Weights of a small GPT-style language model, trained from scratch on English Wikipedia.
Training: a variant of Adam for these matrices, 361M tokens, 5504 steps.
MLP neurons of a small language model. Each row is named by its layer, matrix (gate and up: input weights) and neuron, and shows model dimensions 112-239. Each number is 128 + 32 x the weight over its row's rms, rounded and kept within 0 to 255. Numbers have three digits each. A neuron's up and down rows have the sign that makes its largest values positive.
After each neuron's rows, "fires in" lists the words (lower case) most often at its 100 highest values on Wikipedia text that the model never trained on.

L7.gate652:094074121139111107121108107106083125168142117168147139171188097101144098104202091109173154165142091118084106115108091141203117149121115168146198127139189189112160125186101115124168182126118189138134071182124152113161073152182169192111121154096089094169109116116107134110122191075116126121099110076086107112159145135113147107048169124119129158122109135154143130154125130135099161129099
L7.up652:106145074128130152138125126187143141141115130121178189169126156093129144135156156117112034129098125156157065146127107072099064139110110112127177075173111112185097097203100101066143148114121136122121095168173147174140098092124146176147163127092084133169116087151096123127116099132146132119052124093132120119141128161104103096109159155172152071115138171127130097159154161125138183174082
fires in: "an"

L7.gate217:133153077122109110137123109107050214112123128128177157130116163153119129161133181171095094109155118083137128153086132175137102160137143123157159129127103132149160128157170108076140178104148080125157117107050101062135109169107091110134213181138090156076177152078160096115149137113135135122126106118101197071138092143143141092191153097180098141209121105128161119088108204105133132114107
L7.up217:096097140136155090117099140167130123061111109109148203155139180166113074145130104169184112143160128143165063122135135186113104154143189118155134123105159142240098115078169129116123136094125127121114141044123136087141099114067139137152123082129112190097106179129172152211126171124104147152115127106120099159176120109116124196134103180185152111135121181180135086133092180154102117110091
fires in: "of", "for", "announced", "on", "during"

L4.gate737:147081106179087085130153072167136094104095139153172193160125130174082093099105127115103114138136101111153151137177094168086173137149110132139114136138128101121083144157157180085084170102141117089078137204070089188097111078166053091101138143138163182162108126140129109121091101128139157115180149130125119077106141173183049099135132126114063129139137118137083186129090176146132110127110
L4.up737:142145140122049157130126184101080143148134091134107144118142132112159113162160110130102097169170120115140171122127082083119127119170109117127115183110165167131083107171165156156146115134179106125122104137143159140155149120117154090137108139124137108141134121139081178125130109137133068144140068112087110121118121188110143112035158129199125126092158080110113163075115136097124089115092
fires in: "at"

L4.gate12:111165087101129114151153169075126111031138114136098118157130157119105073116096145070121162159155074155087127098090091137104138102154154163126185124136110136118169081118159068134124106156114111126147107160046139140109130129133058119090150050096081095150151117108150084173140140158152164131105120141099170093122105116150142078151140089078165084116083165140141132124134133103131136170071
L4.up12:147191079143220138180069061158149114112172145144115119106149086120169122175132112162151114104078077139169087137091136087090088132112153105117220058160156109140198138142098194060088153162136153099122119107152100083110110093129110115133113124105145142120153128140110082141135058205134147121166138124156071098106151095171133154183074119155088143165106143139145109165123070137081137120134
fires in: "that", "which", "of"

L3.gate715:156170049109157091183134151150101152074142201112082119074074127129063109081183154192098061110103126088064190113123158084118143072100146136177173129104137074106128155116128110063112110173176075192102081106110133170117122153059175064175098153170097104137153122106086128129152072076157189142125134155140133068138155085152152101154144153072195159136139206138065146184113163208128179143173
L3.up715:176079185089096096126087088090123164115122143131095111145212158103154133128143144138125158140193107087068141115134109164134087127160163137098123127111115136107142090157138164092154095094142147151114178130051115110102126080109120090139061133164098164113149156153083076096084133168105128177159167176080156105124105162133151133128167082118086106171084134126118184141160111158128139110109
fires in: "to", "a", "an", "set", "up"

L4.gate322:097139106118123055144183066114098160115125106133074156126065188127151163136165145157144124181145145113124130193100107172100137129099179134087111055102161145171150149104090125104180123074128105101109130115156135139158093148163121172133147102148091104128134142133155098147125152132158038106160132087060130178135109056159124123200134136080191134109121090140108165092099122136079118144133
L4.up322:113148143135057127125099141118096102138143064123130157191077121106147116164142102143141160107143132127162114202110146129163099124145085113134059103160176133081154114122091167170117164114099108130126147208092110111118114125090119195126101165072095143120179112129152089124135173143091055114152093069105134086128076098155129128135142017075123150143100107167132150115087112145093114130121
fires in: "of", "world", "to", "a", "national"

L7.gate364:114056072136151103126161135118115160101119094105124171131132164110087119183140093159123101182133117123113150158140192103106102124134159120140149110146133157164124075144152083082124185212179129111108089094142152161193076083138122113138075122095105148143173089137133094124105145114209163088118110082041106132086095159130101050108137140120142110150140049179150125173076168123058109145153
L7.up364:098141112101106125144133109111145171170116124164121172141094090113168139123178169132123133125161147089103103136135059084133129123112164102107171115145147111183076097051099161115146124143114141159118147148180168091168157117111124136140200091129128107124137160179089061133101092110118131130074049128112094147156145121096166102097136149116201170172160183143121132099161112144152128092102
fires in: "an"

L4.gate362:120081157100107046156167086098083183118109163102084149118113219135101192178161122189064102157093127099081136124108179189109166143120106107171134138117144157113137179157064116133139103108148155180070149127138096122156088154117178104143076174157101148129134174152081128114134120130146131117098076074099127162127131154173126127132103142131122131088099137108100122156155155063099136137130
L4.up362:147140076055103116090160119110107113178108141165105104098082148063115188174156131143124132159097108112153117156102088140124086092149152136143143128106094152077155167121084189061104123115156157173081135132112086154143168126096185124149129152174154128149167162145090149135133148127162093160118085122096129102041137140126084087143123110156110149087116132129116120161115154097151157132081
fires in: "to", "t", "not"

L3.gate320:176082222119087085145144136079134108126132104177126161183092146113105172121129159133091130120142187101069173076152132167158054142121123165172122157135137201118131077074146163176109135056168164146113067113145124118174151140146142154123130121180078134131112143136165153099103088134080113104125093122151099082145139112100150147122120151136167071161142160131089109147157145089109137124122
L3.up320:174145148123153161143084091133119085178172122144185127110121134139064145176120149125181158116065141069109157105118135085116118129134138184120124127172083096137162120078146120127159122163109101111083147102064110149177105086130186151146145114112155099159149143154143192123099127132078160126163161086095106184137055160067063122067157143177153111097131125133091107135095200138088112181115
fires in: "in", "to", "and", "played"

L3.gate185:215081137087060136160175121077120128098112054195117156181134119098092124114127153095101146102160136148138096087148068135145201130134106204151166121134112135102123155111118084136151179081106185129115136142155129203085137122176112149109133122172115075183122122168099183108103148129110091154110063129081127160111173107167169091103135125083094184113100124081115086075123122165146141146140
L3.up185:110153094116147103166134131110128178092163145120037107104077118141105093164128143166154121162131120160092121161145133125108119135117139181166211102109170134200108127095136105107131138117148134105132119079114165056137161081129077157148188078154130163120116081144131185176147132118104146148097108120092155108099110161121158146180129159166116157118124092126156103120172163060138141134125
fires in: "by", "of", "to", "which", "l", "p"

L3.gate664:193132106159083110128167104137065122004145100159112112126160133175133086105095109107097117151180138113129136101122173170133151156146054126094120106108164166113106153107206147162132138078179143137123138114129088109146115096161091117124185131121128096068144125110130129095069150110097128145173080138149165121166159125132109096169135123149075119144173062184071142147144164125141159102116
L3.up664:175111078080070177123108095160109135115145093116159097156126188065075159159145128150137182130117115118141126129152127165167097066075149162163103155184136157127127089162099132085114069158098123089134153149141139168147172132177113097159127119127153128053162004116112161104191131126080141071152148142111097207117131145141109104126104137135137133122125074108155116178166080131062121103100
fires in: "at", "for", "his", "no"

L4.gate728:157115133121144128157083129124126142188114123125187138143122145160159124183141113149058084125117132079118111169069215099129116157122157157147213130141091123079088138177086131168131183111095133120173145126105104106024119113139173076157159134186174118129140135106149117145074172139134071116172091149113126117143139145150147108137102160159131044092129126169121165149151094106118093113135
L4.up728:146152150129074142116121076152113092183075102090138136164147160085104139125117126143095161140147060153118214143188105114093099121186197177190113123156189186097156071147087075110121148103194136146141071165179133164106105070144150143129131155124131116143116133155111177183149149154148144112101127109172049175169111119080182152149165170151161167109119092147101082061187120175105152138120
fires in: "of", "between", "at"

L4.gate365:137147060132184099139135108155114101142082106132139132092190137135093112126136153156084088178149069121112187089128202197130140146126138183108104131116091131142162160168164112178191109146159155132151072068148174122124124144073131114176124145165144160150127127083045126103093158142096088121149160182179147105102136117127107155129129130101116187100069117099139096150136102106126096124079
L4.up365:126175147115176170108147134154164107116164104117155140113116059116091090133145166128184155219154099145126149138100158123171109139158140136143158101135127129120167111210149139144063118128148152104182137132144148117107209101120137170103133119147148141202142102113071194073124108156126137101121116108147079077102107132087164150101127148130110121133146118075087164203114187139187151088079
fires in: "to", "down", "up", "out", "again", "start"

L4.gate215:158095151136103062130100116115214091150124062134208088149151116118153124107127132149121123095073115150127131163151116093078154129092186108182100144188095077143149135144097118117137135103084109166103127133118097109139166113149125130125147087128129135174168162101110146109098101161165144137084040161097086135184115115063106168031081147183110114178111116122112119166180098128105130104179
L4.up215:193135132164143182144151140109129160147133134111122135144113129092074103116072131086108158148157124188128127101117092143101119125084077083161106159135140174165178141076149114102093107139117136255157142113106148123174197190138136114178136091162156115116127158140147076107081118108164090082128156187170177156193142125107118143066139128125133097165098111089046149110112109102095083110173
fires in: "it", "before", "he", "then", "became", "at"

L3.gate577:080148118116097139145099123120101164117129115126108096176134185156169129131082099135118138166122111127098173174132160152078096141177125150130141139164128190168127106070166098111185125141111123116131098192077146192119153114170103140141147115178088145159094101117134165140174117143119156149110121129137151133107156130141180122141122197127210112117148095105136137108159118112092163057133
L3.up577:084137133130094107114112102113067120122119074137099127133124193164154170044148147152077077116117072173146161137119071083116140187086127103145152127190124118167199140104130117100184125104102100094139099134069107137094084135105108155173149127104126072143102134147110143099163141138183123160115157132106138167089138097150169132180098109176161185130108134132090122052195075125090132167141
fires in: "early", "late", "of", "end", "mid", "full"

L4.gate505:112147140130101169142119152116138184110132190038101128111114141128143119126112094145160102147097132064065131196136135113074203138123090127179159121093147128163130138186188133148102104158103099105113143122101119141099099083182152116145200157150136107108106173104082139146120134199159210130107084190110170103115139141133127122087150127207122151148118167157103183129147215118105150098138
L4.up505:147137111158156108210101106119207105138134153090162172145125093125099169131105111159144149133109109188082122106180078130080108136132091143090095161125131131139147160125028072123156132130116113142133116156109193156107122157134117120134131202099141153098108143064136159106181092145116135170141139122149162131118124147074133133142151080154149115074058057136121130059122173117066091172137
fires in: "at", "on", "it"

L7.gate619:156128116122099087114147154139096180149105083150180165174103156079132100147130107136069146169117111101117160154102101172190122088129072183085142127101123067125105143124168108023123108163154165078153127093123140115187148081122125156130177136061079116140137096177117096077130118164140075117180102088194109115111191103116154045189090113175114135131101138086069095145169151177141115129128
L7.up619:154107106114098180138174141156148058132130145143117114152178129153151110117138111154108195143132106058094142125089069104094137107163208138168135113137111128101176056168201091125126144089190135116109125082124133060094063097131120089072106100116153097134131106121097164086127108149106069112157131167108058053112147089137147157078181175169095146145138123086133068131072141166155153194121
fires in: "from", "for", "of", "in"

L3.gate462:205135143196170152151172086106093125106126102178173145099106192117076158150099166145130096139144113127092166137108112089184124090085107159178173196181093157194186100182177117133132173133146126117155085093172096131173078106103146097148131097158096112147147147143133161184098119125081117082137150105152144129118125115122125132068135110115041118149175115173137093114076173149099118159121
L3.up462:107116132137136144124139157166138182174145091148092121138164130167114171074139113116160106179113146092111107126121132161097176093101088089141141095124134092107103014128159108103137119128044154115128145187137136121164113094149114077165141069100107109068153135146153131122149035119126144114109155117158072051108157074109060192106153131106201172138162117121105115188165091117142157093170
fires in: "at", "his", "from", "a", "an", "while"

L3.gate126:103131118163154102166137146106061122114156125172144188109134101127151168114080134137120093169123111117110152123159173161182056125113115164132133172107151162098139069134117120164127143125174108093072118128139173121113059144107162157150068172126111129094167092095118143102092131143138091116093138117166155103100140131101148105151139118136137117096127104135095054155150170124107099130156
L3.up126:144150079110114095128082108148139107172131117131124121170125151186095168136090091090142127084145065162161153166164114142171145133108082092156089101109143148108095115101123169173132104111157148117113131124122121145154131128156080175123105135153145087115087153077113114123122142134154138119124105085163109057139122147122132120140089110141053131075131136151163077087149146138165162108087
fires in: "at", "win", "in", "to", "final", "lost"

L3.gate402:131091136145125120151186088089103180130128116122116116142082125073128157179176132134148130150101146114111131137087140181177113112127117156135158131109102096095149126145092065152104125168105129098130141086087133127121169115143070044142077101129072175106179118127118177131182127134125151114118173096129075149124145188110196070167151115131145089105099130115095125129111170133039147146143
L3.up402:167075131115151137146093107151101144147116141085133187073143080114161168170081177142153083126158084145101179094127154164132114103120112121136122122217121078119169124124131090095151117074151092118122196105120096114103121189082150068103136059072115150162145151083097142117186135075158162166131106104128107150068141110127172140096120112163132182056158159171130105147127163191091171160165
fires in: "two", "on", "of", "one", "four", "for"

L3.gate495:152091157061188180118123115105148169093186068136102090094060133098167133146093117185116136166156123125108139166172139135174128086109164152061167131121133118141136137179151148145091174066145114144121123081107119175131133168158146097119161114109086167132095167142149137088176129112075170123156086067161135127124124077090140133149109122145136092165188187080152090144138070125089196143101
L3.up495:146120117070108180121083055122090116121163116092133175174140164131130113100192165139142121134135097093146175113135150150147056071105060099150102116158113108150048152141071118174190150110127175133116184111074118063141150150113137137124097117135159081106101169148150156144127124169153146131135173111151155160074117137180086114140066168146124166097149164151143213146233156136093133143121
fires in: "of", "for", "blades"